python train.py --n_layer=16 --d_model=320 --n_head=5 --n_kv_head=5 --head_dim=64 --d_mlp=1280 --vocab_size=2048 --activation="tanh_gelu" --norm="layernorm" --norm_place="pre" --norm_eps=1e-05 --positions="learned" --qk_norm=false --attn_scale=0.125 --bias="all" --tie_embeddings=true --parallel_block=false --init="normal" --init_std_qkv=0.0233 --init_std_o=0.00413 --init_std_up=0.0233 --init_std_down=0.00413 --optimizer="adamw" --lr=0.0014 --beta1=0.9 --beta2=0.99 --weight_decay=0.33 --lr_head=0.00786 --warmup_steps=540 --schedule="wsd" --decay_fraction=0.697 --decay_shape="linear" --final_lr_fraction=0.0 --batch_tokens=131072 --seq_len=512 --doc_mask=false --z_loss=0.0001 --train_tokens=568300000 --steps=4336 --dataset="wikipedia_en"
MLP neurons of a small language model. Each row is named by its layer, matrix (up: input weights) and neuron, and shows model dimensions 112-239. Each number is 500 + 40 x the weight over its row's rms, rounded and kept within 0 to 999. Numbers have three digits each.
After each neuron's rows, "fires in" lists the words (lower case) most often at its 100 highest values on Wikipedia text that the model never trained on.

L12.up1193:496495504497427458440473495438470531493465508508481484558518545511426533555546426476482513443418473484590472467468564453585554510464477510525454540522453428540539536483483476454492444526539603561495527453454494515506464518491452503519465520537511535533512494427479587452499478527479541545614486414512483502479470533507517527490510456480547451458464505523435534521393498482482511501488
fires in: "no", "none", "would", "should"

L7.up890:557509502481410477509500518498493481556476587489549523513456505517442565565435525487439525592456533481482577474508608465450493444473506509523485521465560514437444560490486509489472454478435478469538490478444498494534532485566463474503489602489474507519570498449489500501480501493474486461507471484505454457499514489500458467442468453512464496545546574569497534507415549442499453476558
fires in: "after", "until", "during", "before", "for"

L12.up415:489492534562485496450503508448479486580477422530491411476457485451448544498476415542500544481419505441474495531540558506565494546442480515544474564495463506439475447462496490460452501507490446465484491468457620516458580522499523473495491512525515582501574506472501530462538579466472550461510515452469445497451441493473511468443437440493542494452478572448546512566509480510466505468505
fires in: "with", "to", "tournament", "a"

L8.up427:473542498548482397450492567520447531513530462502416531494495514501468493531410549473515497541479462478520592478496508473516532536477456333566515528530572528544475518444597515505502487487499468483544523459520549480565543463486513457554482517518608466492530451495495517450434542538533503482518474468456455459500465543471525564464577516453507518466541495525502526558446453481527430569501
fires in: "the", "average", "outside", "of", "alongside"

L4.up231:465491517553474456461507511532496541404476549485468467513490456499384529453487472502545498445543488518487511529491409472518513515513428477501558523510558473561516505502545498516482460517488489471478490567533519493500539591505528570552489504470543497502567546532528520506496470508522479471481530439504526471479463492466523443475505464479496477501493519478502503507524529497447515509453
fires in: "york", "received", "had", "wrote", "won", "this"

L4.up1034:566528449529459494565508480498473496465459538504594571504503493524453565512478476506431495499540494466499512498477510499481434488447467516521480489483512494548528550549461583463491536609533529585527465510453566507510557462680484539518543533443482557548505521426483531502543472453532514493519526510488446474538461445452470488536502513516491482458405518491526513498543510551523506430428
fires in: "also", "june", "before", "after", "until"

L6.up538:437503562539508486515543487514519489485535511486483573530436485539510551482502546501508488483485504517460492481494498461492500541520546419537470500437529427473556492507597567473447428540416487510573595532458457527548484424510420460539488532454538449519513511480577529514405508556480441524546497537430508504540449474478511531465470496522434448473441529521522539482336535522557498535534
fires in: "well", "or", "can", "may", "of"

L6.up630:522523530573551422482492526439486463525467563505548417494447488425467565488500446514510533532438530494509564479463521468532476505507553512471449492466515510432442491515524581417488529485477530505464490470494512451566624489510464495551463557535479508506546472532434473502475477499510435512556520508560542542514467460500539482418556543511485482438474459503433505480432518425520465449545
fires in: "the", "a"

L8.up1179:451515368526437523507615391553487515524548581501482471484529492467475505554532511550453512458459561540477510456493409519567463504516462524552475526537489511541560508471569498484460536544418483455572492559480489499542514483589508476511505469465549497455526480545506464494495531509547518431460479483593533480464504556514470466462573528478464536467424506486544597541448538526471471494502
fires in: "movement", "tournament", "them", "together"

L4.up901:529477513483460503503491430494493568533496459515482548511484546495513474532574478511569580545486551475565548517477502579513485484492490509535428498499488447537480507526495491497492578494455500525527502435519546497519559380523490469522506521483536446471510548520448460536490520462501487479523510472565481586430463501485520518555486507525497479464485515480479419476539601519554519513465
fires in: "born", "their", "coutière"

L6.up71:486502449515486457523479513513507519497449528508516424490482524504498537461545556474492489503486516550527521466495575468461504512501487522524475470513518452523513523493538570462492560559528411563497481521467508456555561527451475420522483526520592515498523457418436475467446487474516553469505521460573533488494468524517519468477511409488522427491498491495478562454531557524604415456459
fires in: "0", "1", "suggests"

L12.up775:426497513565499400423480482473458523513493519514505463528503469451491505613501415448525508473467542501502464528490500464486508458447517441450499561546450563486548544503514448491491459541517519485444463469482472480538593550570509546531418574457553518501494545462467479497516470582468572473519477556549515477504532439478481462428570500478538536523447495469427449468489444475500518537565
fires in: "the"

L9.up1185:521504500576515455495481537521513493528447595590565508480449442435527571483471496538517514530532469532474496433543533507491548458481532432538491514557478489500548477548512490434485488513476465488483505488507521532552490498489553439526420544521555504576531443473477475492491528513483460464501479505495478429501475491542511493461489453515430588395418547487487529467465527550433453528512
fires in: "and", "he"

L12.up694:485467513508507462498531527497489507574516509510533524446383530518482563490508478440394551514500443475525506524557433456543495459439447427481495502489480585513424493552465472501477558503491497543529491529508518512510536519521473461534514511479517486489534509496429504498454509452519520494540529538505460518536489553393467515489504464508503484499476493495445553510564507501525470522483
fires in: "by", "1", "8"

L4.up356:429470455544521448472486438440475522421490502508489467454487556460465512471513454486527560531442518461530498510521464487518526516496545537590472502547432501542516604520546440464506495530472519550521462454549509481486563487449452497557484477551516535549581478399491480493470485456462511533477493464486478481548493546460481530498498498444452531522418507388486541535545529495481482526499
fires in: "1", "2", "3", "9", "5"

L7.up1109:499522564502478514501505462435471482513478486530492440438499527527426522503539526470586468547509508487487539481452484514511482507525522430541503552543578487498514479543436619471469460525525493532407420450491511515519519461531559576526497500516488520540558470538463466516540472452443481509446476568601503527483479547462602493443464444568512508460468518519500575534477531530553534470445
fires in: "april", "may", "march", "june", "february", "that"

L4.up1145:540541503458474524437547509531439492503497524562460405503461487460531559501571512503422466509483418519508460496510456426526523514483509498547469552541452426567478488525495484488452498524552507531446500462547580524528517463508482499529492519540528509458510468437514499512480480462517540488528567459599475458566487465513438468484537534471510348477492463464558445528469605505447491449463
fires in: "group", "division", "records", "record", "number", "change"

L4.up1186:485584451504482503582518607516495479450533534460474565514582550512462556490499504520427522539515485483434531506506475475503513455484489497532501518518560468468422449473561525529440563440465501545446478525466520482539460604548532568478513483588453470552513536460553503488514488470510467475515505444481421520509487541495475527467544559488532480478447544448474541492490558455568537557421
fires in: "season", "is", "households", "household"

L7.up402:437473480521489387418520531470481502496523564511455499487488524523540512433489496440564473528532471493508569449510528430529453548421473535594538420487487510531420526515454537520438491505419434494489517483451518498534500590548535468507493476530525502445452487448504530512564465534467432496503524563443467476511439419532431537505410535499429509469504503511553521527477470484545523509510
fires in: "states", "italian", "italy", "us", "day", "austrian"

L6.up48:469562388554491513462520425449480484491496496519524422496493500524511532489454482525504460509522484560485463489474488526541487503488466507513515468557465511521446508485506470588493605519442497435547500468449514523541648508529535500522470520494489556451512525499461527501486559470513439495503488420531573419542501432422496535468518481443445464468501496501459433507484490485482517519495
fires in: "her", "him", "rangers", "crusaders", "gobert", "playing"

L4.up1121:517467520505531547451453503473466442541442524489488460502445453542505496492454440532499516477472503519507503472470505414511499527517570443531443523554554554542605524531506514469474442488528502509480483524523527520514551492493475518514493556501464486443444444415485462540494529448439436527477542471521466453512490544527522511491487400480497465473527471538494452501536519492489448503488
fires in: "made", "used", "met", "known", "wrote", "published"

L12.up796:435530419518499411484477508480478546482465527540524457542478475493481516513467480455530577533484441512486428494488501498481470485566487515574496495542541554511489492479538485382506540468504541483572467483493529523568503415573479497628519494618534470553484474510584568538445506472489510485584585410465474438451478479500552535446464531463487473504538450518476534542509469543559539543451
fires in: "and", "best", "earlier", "then", "his", "their"

L7.up183:539545461492515499499476493485454528565484469498506532444468454523449546450462449527448525463504454490470490467487562462498486508502479566560481464525506482503482500466530465530467446521435516509566523437550592515462496504516497546558483562552498529530512405455486578559480431480504509468451639475506469427531511460501485508511505577431514514523448479525525556479397561508404493504488
fires in: "season", "number", "team", "personnel", "division"

L12.up457:536522500533446485487491490454475448529496492490596503477431537471548558479480435480540499539515465449480535457515579505523553531544452481562540491444490515487445449475486465540457510426471507478487459493459536503553501508437590563490467446557578549471447422484464521525474450459448534513550544579450452493561412421493464531525426519533485463496474512509504591487475534435545487538509
fires in: "an", "a", "one"

L6.up941:523523478549515513520517480522444502495520519487555537537509515514497607514492523473526550526408483416436522479484460457436515524487480481556514467475484524531458445530543453414461548552415461543546477456541512456557465488509460525490502482504521505461502472465472527479460543461542502500534523517493533448525495459505496487462479528522457518505498540510524578458494414539503502520514
fires in: "season", "of", "businesses"

L7.up569:496484403533489464472530477522475458469483507534552525508492473455395521497538510477476481572503474540583515471473500459549521510505561483568455499506488535534460473496524454501442572546454530575513525546524495489564460534521548471496499477500587494460497440519552488513394504448458534542535595532465506472532529597538553458523537587495543413401467483481496535481466512512545458475460
fires in: "also", "this", "it", "iii", "aitc"

L8.up977:487531499495480469498474555469461567471511527550556519528440458493553567456477541477523544534462510480505535471499517512419552507548508435574481465497549496472489569505419559464523559508439433559505489480464515515521583436577555509507451491462500485483518485531483513517416521536432557488497515470496493493532486522448560517425481528512443458499517526542517494500520534508579501501479
fires in: "in", "as", "nhl", "he", "while"

L12.up408:496450496492512507513528501567472468520522518548454496570492444417506487504517457470540502539505467526439494489493419526543494529539484522588494524585427538496486450529480484536498623493452566518517391472528509465468518511547434494479480519497413501492463517517450485457481507490490528438497558467501483419489497527558532518389498482484488449555530472533539534495500446476587533439520
fires in: "at", "culture"

L4.up1158:528508466477532490534470485469524498458507545505476483518481491511561507515437539504490451479533447474504559477544483474476535540439529561468503436517423534492520566462455556466590449498527449507540538432494519570520485489578530502513467454504494547557586436498499481528511447423504422533510456469409565472572493553504549520535455444521533481530476555528429511459507425503495481524466
fires in: "have", "day", "executive", "dominating", "days"

L7.up827:500531405500553530432542517532418469465496535552488521430449499518414467465527496452484526562518438420485554477496419486508420549471497515522459454517495570496477502499511581468497473514447430538422485581461555539545490554527523461542533495516564468526492467527468470490487546476577489453435559525561525478520442461472528501521574492558491504457469470590490548526479486519467580531516
fires in: "they", "anthony", "these", "many", "something", "king"